config.toml
n_head = 5
rope_fraction = 1.0
init_out_by_depth = true
optimizer = "muon"
lr = 0.0105
lr_head = 0.00966
MLP neurons of a small language model. Each row is named by its layer, matrix (gate and up: input weights; down: output weights) and neuron, and shows model dimensions 256-351. Each number is 128 + 32 x the weight over its row's rms, rounded and kept within 0 to 255. Numbers have three digits each. A neuron's up and down rows have the sign that makes its largest values positive.
Before each neuron's rows, "fires after" lists the tokens most often just before its 100 highest values on Wikipedia text that the model never trained on.

fires after: "==", "\n", "|", "-", "===", "."
L2.gate668:110161105143128141146115136117119070117113058181060126095103174145159117149175085130102113068098151108064165146142113102128118173150164156124166077134088134132115116135119107115051152096164111121228164164137129084103123108099140152118168144112153158133120063141149136120097156162154125211
L2.up668:166086137071154120114059129149130147070137049137135116153138129143208148164169130159122113132104133155109124176152093136120106129202066159144110116128156132070118155148113118125072146129131136147180161088151143152110149193100107135132142144152106158129107079135152107130148067126140152178
L2.down668:175076137061127065125109182162122146095165106153158129127122146162163124154164131147111098131156149123134083152159096096136160106175092120180106152146155113100126163149145130055120146137103145143145123082139138146108187174113071127109128121137089149135103073148115118178108065082119125139

fires after: "\n", " \"", ".", "-"
L2.gate312:050188137149211123137122116152198145114141153132108135143110029090171136144111103114129105119144148105125134113163173151092120121133128139147101073094119143136156128137130147136161122148136137101120129130070137082100148132144106109154114098110112153126168108082062140105148130127150164163
L2.up312:130142176168184088167152114167187106112174163124128127155088054086119119150127065116110105108136096176161137127174156145114178103151160155134120112062121150140124103125119107112174098136185115136140148142118152096143137115142097122129092093104086149127183121074108104118162095152121117165
L2.down312:104065083118201138156134132143047157104136122135126110097161194144091138108108136142146127129106100077102154171098109084157118099122125083123099119119086139141118116138141130089125120102099126174132205107097151137138148104137176178115184117140144122123080180138187139131115146143113091153

fires after: "\n", " (", "===", "==", " \""
L2.gate558:101173115095146106141172164170198133126078127096163150133175147106151181151142121115156130123145115070126139117094166110125154086115142103132174098116155122104045101115160105151120164108154086111117135121135161140161169114123152145114133163142167065154144165145152098169122124127133188090
L2.up558:122153150123127076150111120090164086140090156157072080111128123139105133147132177126189147125102110054125059191144155127085153105168150155141115126156097129144127123137166120082083105130086204104094157107122137107116106077079177124188059167141104195143106170107125046116095121134127152122
L2.down558:152136147132150135129156134129066120136189166108163111125172143110147091183134135135048053139175111156134180103160097130126094128104118097069084139164118175082124126129089138126130138131167105136166125153117153139104107117097139110093173089117137094130118120149096158156134170159148136158

fires after: ".", "\n", "\".", ".\""
L2.gate46:166141068140150139107099106124134139107141075070138094121129079153149129162129088156142067165106122164109183118119146190127085139131127139135095175123115116176133114100060136091101120157146150146174161093115196118092039138092141097118115083154134095129119117134146095139126128097161138141
L2.up46:135124066117172120070124065088108166131115078031124102119115105133091117163139081136109113164133093124114134118157191211161101128135150062106103195101141105173146119129092114103147122133140108142160151117159228111118066136085163132128103104160147139099127128103119115107131134150125148136
L2.down46:130105129170108101092111101125101145135123155117073157100084160119089099105154104105135169119078113094104066115176155069147148073108150092057141086106166116140141125129156122141174169088120106166165088140179139166166204166154110166077135108157119195061133155099098174131167127160128150154

fires after: "\n", "|", " No", " ("
L2.gate1292:124187095093097107120165157097120116084110096140129126114126122119171075081121096119151177138124083151116187124089188159176094126129133067132115113170133129090102159112059150136103121133099142107165146105095134085178149101134098128117170094117148156141058123155160116121127111083126110126
L2.up1292:144196110108112077118087134097167174104133081076133129147122119116148129095069148097104158118102082127142121143179150113120140177138113176155170169201160121116067082074173101063135114129112121155189128153160203152120092086097146096112094111097107116185158088124112167143110115146139146111
L2.down1292:162132116130115153137163161156088160128141117195122096169161131128133113135144072184191131162138084136131107106113154161119048080161146098118093080114181124152167127147063078186104131123113149105107166084077105087166150134124116141130127127123117149106091092156203126097192122107155103117

fires after: ".", " |", "-"
L2.gate276:130133147145160127122156157226124105191153058190150087131082061112144145084165117135120162073189224115144107172142135115137061166134119177092129127117208046155113142187083135145112160105165080071126116168160143106119160153130172166129132084138201158144149105125114116106132152082124110130
L2.up276:199152082128138140122074135156133098133173131155132102123147148125143143103137126117110110122112128113106121153121142127182022122141148157147112183137111122118083110137109157058067157144170135097122154134191123072126064140098042113150052074138123165155111086111115142110122120135147118176
L2.down276:099168101114144089138117137119159155095080143115154159116085153106104173146115136141139122151117088106140166128118091130110209102076175121164139091141119129135139124085141148113176056061088115175141112151111131163172125129144147120107135161157132127102139178143119100120115160145139099127

fires after: "\n", "==", "==="
L2.gate1492:161156126112129134175061115168132167138088161119109159139108142109151141120117171121121114197177154240092185165118089124129151137112152145108085093059124161122132126103138155111101150115157155122136174155084146177117147116120123153119108124134102139131064101094199128089128154175174109137
L2.up1492:124165121144190159160124125110141137090103150157107109179116138141216129104107113114109109122147142107149141127145137170122168120127117104155134025077115171144113083142184201090066151118152086140109200180130153123156179114146136159156121108129125165167095118148139098118155101138134136151
L2.down1492:047127153161116120137199120105101128085109145181134114180099157192200144124113078115106130071123114067141113106052187158080138121143162103130162062156097145097065081146155136111091098170103089175055092125162186046200122146123112097126098135081112149090191166157086089099091096105140189164

fires after: "-", " (", "\n", " a"
L2.gate529:135141129187151109117112141116150127150131155184100093135125134164096164159152091065126128141089166064152177112130078137108159127141140116164125160124122133208159149074119088115075103103096124109100045081146125104137081112164189097175109191136133179208111167125146134109111098120182122198
L2.up529:127152147139158113121102104065159102106160116184074099165133132147049118140122094073134154147119134116163150133150117114114164122158155130184084152107126178212171123099121052115072123107064137122115094101169107100121088116120156100149124152129117198195136121119173126115175101134126162177
L2.down529:150103119062078105114139129153109171116130107080128129119104154103170134114087159135103127096169076153103158172128224074147094158129120117170146125114129135035094140118115159099155108138196125122138163186077090086116139146169059169079128094119088101104133146151124140191147144171113150065

fires after: "-", " (", " Time", " •"
L2.gate1042:092096187119121122144112088125129122075179163149076088167124139148084118154142077153138068114183130149122124098074170178142120102122112076154099073127143097147162145111127121102157114119121109103039091119152137119159099078141144154107140103119193165101109153120075122172131147122161163160
L2.up1042:095070200115096129165118126159134142061196144174071090146098112133103137155147109132112089112198112162116092077052174157153106081121109067182113100170150129098149184123123094140134107107142115121066100081172131105151085083103181142129173110145187127083102127131080127164110137154148154179
L2.down1042:141155157146090188110200153189137170143131124097124168083138147117113124093078201099097120114168111126142115116127075124158170163117108093088169125121117116165141117088166050115147076091117110178115134114132105103088145124127118129168139147109076059135102096130108114098071063129120076106

fires after: " the", " The", "The", " His"
L2.gate1652:071176098161151128117139116136130035180137159089156153140120136091146147103048177174102103076125064109188166116164171123103156200158124118107167122138114136145130151119191100102094112120105119095120136085103101165169176151155171133071117160162128135097131114142107120090108127173142148187
L2.up1652:152105138129084135175122163112114149127074128111138142132177101153168083098156158125204075164141112053111111127155099142102164165185131148196138163116135139124130176137136134135149110131142128176152088150160125135132098136153174132147164127153138119192099109083097094114165116160100087103
L2.down1652:110140098127130154112132092112167079120135140179138178155124104092115100110078164160066168089069110140131188092181147144135072099082080085094133087144115105138144074123108118211105131104110116113155176104116148131120207103092139117106100141131070091091141100137186153134083107109146141109

fires after: " be", " been", " was", " were", " being", " is"
L2.gate43:066109128165093140134087130093183125136111154159155116152129138129155083160120153050086143148135099178158114139189099155133239078120105161075128156137108108179142121107106134065121127173126150185114103136099142149122084107117118176137118086101149133083114119133100155113140167114136071111
L2.up43:071109126114123116139096107069154152142093117165153174132116147125185093180130153080057121119128135121090083145159097125085180110150076159076124121114114131187085129125134135120142108146172151171137116123132145138181115084073149135159140116138145112090111130164106118105121147131113038127
L2.down43:153132092135105142085110117149076141130126106122070118136138053179120157082092107174125129110076120083175116089107152063135153151175137076126126121113122127089114091113104106165121149124138157137148108113155146128110185137208097079118099204171133097105113174097132126140163074145124179129

fires after: " the", "The", " The"
L2.gate696:133168106126191160150098086126143097153153119117153159201131156144121009120149112207092083105149121133094213123103192097151100149117088134132093131173118104099167131098081122129180116166155110088109112123170092121080138202108130160150165139154133144108117112104133085168131105130106169107
L2.up696:135101129188091066127176159139151133095120108109067076098110091185122138110101157069171097152088126144208121116177101127171136127144109137151160147178141068089112099158123180109121168098115117134126109023101157133088118138145126085138064137147091107172096163100134101143149077160059139157
L2.down696:138203164045149184166086089103165148154132140127167178179103174089133086140125123144082177082115133125066111138077170133125140142146089162116068110084113197157150180104176044115150085129133096145189145209168095133168171138096108152133151145115159177075151083111151150122120131151177140119

fires after: " is", " was", "gl"
L2.gate265:122118125107158111202128085175136108154110129094131122065118097101174187143210139057114192152115168147082156110146131113121129201141131111090114135069148125076127120176119148113161151146146102084085096103111114142183110100113109134203152097128151129141121125145163121150145108072132165163
L2.up265:136098108103145096189116120117150055085142139154033124118148138117152131182180135075116100107120104130170150142154094111109198155085096120091074107182092079172129082155168110090143203143167176192119083141107151153144081101160099092134144109145166147116083090133145106049148126095155125138
L2.down265:120188131156136162050134164150137181134125135136152180148166151072121130172100166188119189170120153097102067141086181149146115132133137102166182158067151196083143160122126153161107104133094131098162145115142110100127183160123140155114102148143127111140155196143135109168086110196107123136

fires after: "|", "-", " (", " was", " Time", "\n"
L2.gate34:150133128083120116146121101107111170149107135153125150126096161088089058146181158134146152108132113122169152082097095137128127158150119106188142116121159192132129070152155043167162121133166116087127154130099092064142148115131134100114171139148124103065142209093078046104032074127127195107
L2.up34:119091152111114156116076138119143158069145060134107180033184136090105195156162146165119150155112082140135070135175192120108128142137108044122097130115140181121121067148129179080104121172175119140128170164065154123138207164110081170143155161054129148160090094191139157184127145109109212103
L2.down34:167158128136150119151183078100133137108139195164171067229123131174148083166095150127177123138137163167156121095084059093153117125116138181129155124144097159199077149134136103178112116108112107176122107144188134131167141099186152100130114153175104173125167152091137062094129111131204084192

fires after: " such", " known", ",", " well", " the"
L2.gate335:174076172101123146114084140122097106130059101120128130170140092097097118101142028078193132129115180108116032144141140113118162137143136139140104096206050123137126066139140134199128231167179111116180132197070133148142152124106072143189183054138120149118145101106141116129133083137110106141
L2.up335:139160156180146127128151117189148089160183114108147126142130092153153095175125140096102093132154153126159144128104074114143088185099133110115141156120165083180076153125105151093129111120076175059132128077134132116090062120116125135159139127173109130165126106131132112118087142113070113071
L2.down335:170095189085098109113076134074142140094130112105118169108123108074107151148130072089180146114104176172141111091122145091143169100174142151178093087195054160142167099121102088170112127177195125160160103138071119140139172166161104116140136063115128155103139157101128121110148116116139137115

fires after: "\n"
L2.gate1188:127128170118190053107154109098115137153081170164160150091141156143129159108098113139114171102142153116113151094090134098124146137121145112212127103137080157060072073164116156102148119155129114141197094142132164180121109133173134125204149093170175137111148152101183117191106111178157144123
L2.up1188:127100158092163085090118161130130167137091122164166118129158156100117129155085134107087125118122173114147122073081158057176166154131110135159135130200100151086079121192143142104099108141116097135169078130126130139161111120162091104189108143186161154145124129123153156177129168175152150131
L2.down1188:133140083145103173148132126137126082110181143125104138164103150157121137140149111160138148121121110156170131104161174139112095047150144134112139133077149072112094172124111134173115126136147107099093204155142132120124127136113088168065166103103106101123142118122088108115145157077154162140

fires after: "\n", "-", " \"", " (", " '"
L2.gate237:131181120133155140140193128135103150134122137145096114112132146144147142124227141089140122119147132039086108160073164121142097127221121147196161086123162143101099105120103164084135141086122151071050144091106128107131114094100119065118081177165114161165122099112134109143149178094175170171
L2.up237:115122142127145124094110120084124158092092139134123139123168123145151102116086150111207096143137070123127111140174101069165148132180090102116157130058178103161098149095155107106114102135077047142143180130168087119099140077169116060149124107157166105192159140089092150023123128116104148197
L2.down237:143160166121157173150132151129166103121119155145116134127095152116091139114186138125111095152111170107094128116025210186079122092140139117137111073178093185063138132161116173145150151137169173124088079081145143153105104110122126125093159183110108117113142088135127109119131134164106165163

fires after: "-", " |", " (", "|", "\n", "=="
L2.gate1320:147084164138162109155100106155127110107179135134042060133143166158091155096135123099129124128139145069154160130156121061174122133128115093141082139102124104076160088068088170140151109138080214153052101089149127114116076067132101159142155128124164131075067126193118138115082136108159128197
L2.up1320:093078189093112146169098097098089091117183088117097112101093092094123118150134136126117121149086133118115142091112082120133083126110168105129100161085159053104121204124186115117178159140159133106117094143075126142050137132137156130152159152101145150104059109105133125138072116085113094091
L2.down1320:133139177129122167139114069135097146098120130111117091137102147112111171091092103117140148156091114086130090107128065103080101128096143092125132131084159115130141148110179144088140134101139178137118115147132161112137101154188145122166142145150112129149129132207097144118123098112158113116

fires after: " |", "-", "|", ";"
L2.gate1034:093106124128148113129115092148122121091133119126167168145139070127078095120197078168135096145125169118135067112140159076110139133150125174161149146105132067114133060121122190146130113161157158169111138142106084153135150133124097138123138123133133194099080076117146084121113118115109115153
L2.up1034:084118131132150134113063093158140144116157099129144163123103086137042134132154116183132104127124112121114081130164184084120156140115117146157133144105155097081140083107124150138156102193127179158115133142139100152135160111138113116152125150123117169117094110134132064112108102100137075158
L2.down1034:168148111139077135154131139120115121070171151143122092066106155123141127147109151041172141142126129113151155111184099115164112111058124102090048090089149174157134111112110100133124083062098112171137112119117157118099114108122120082129035105118123094151165169130128121106176167123096149070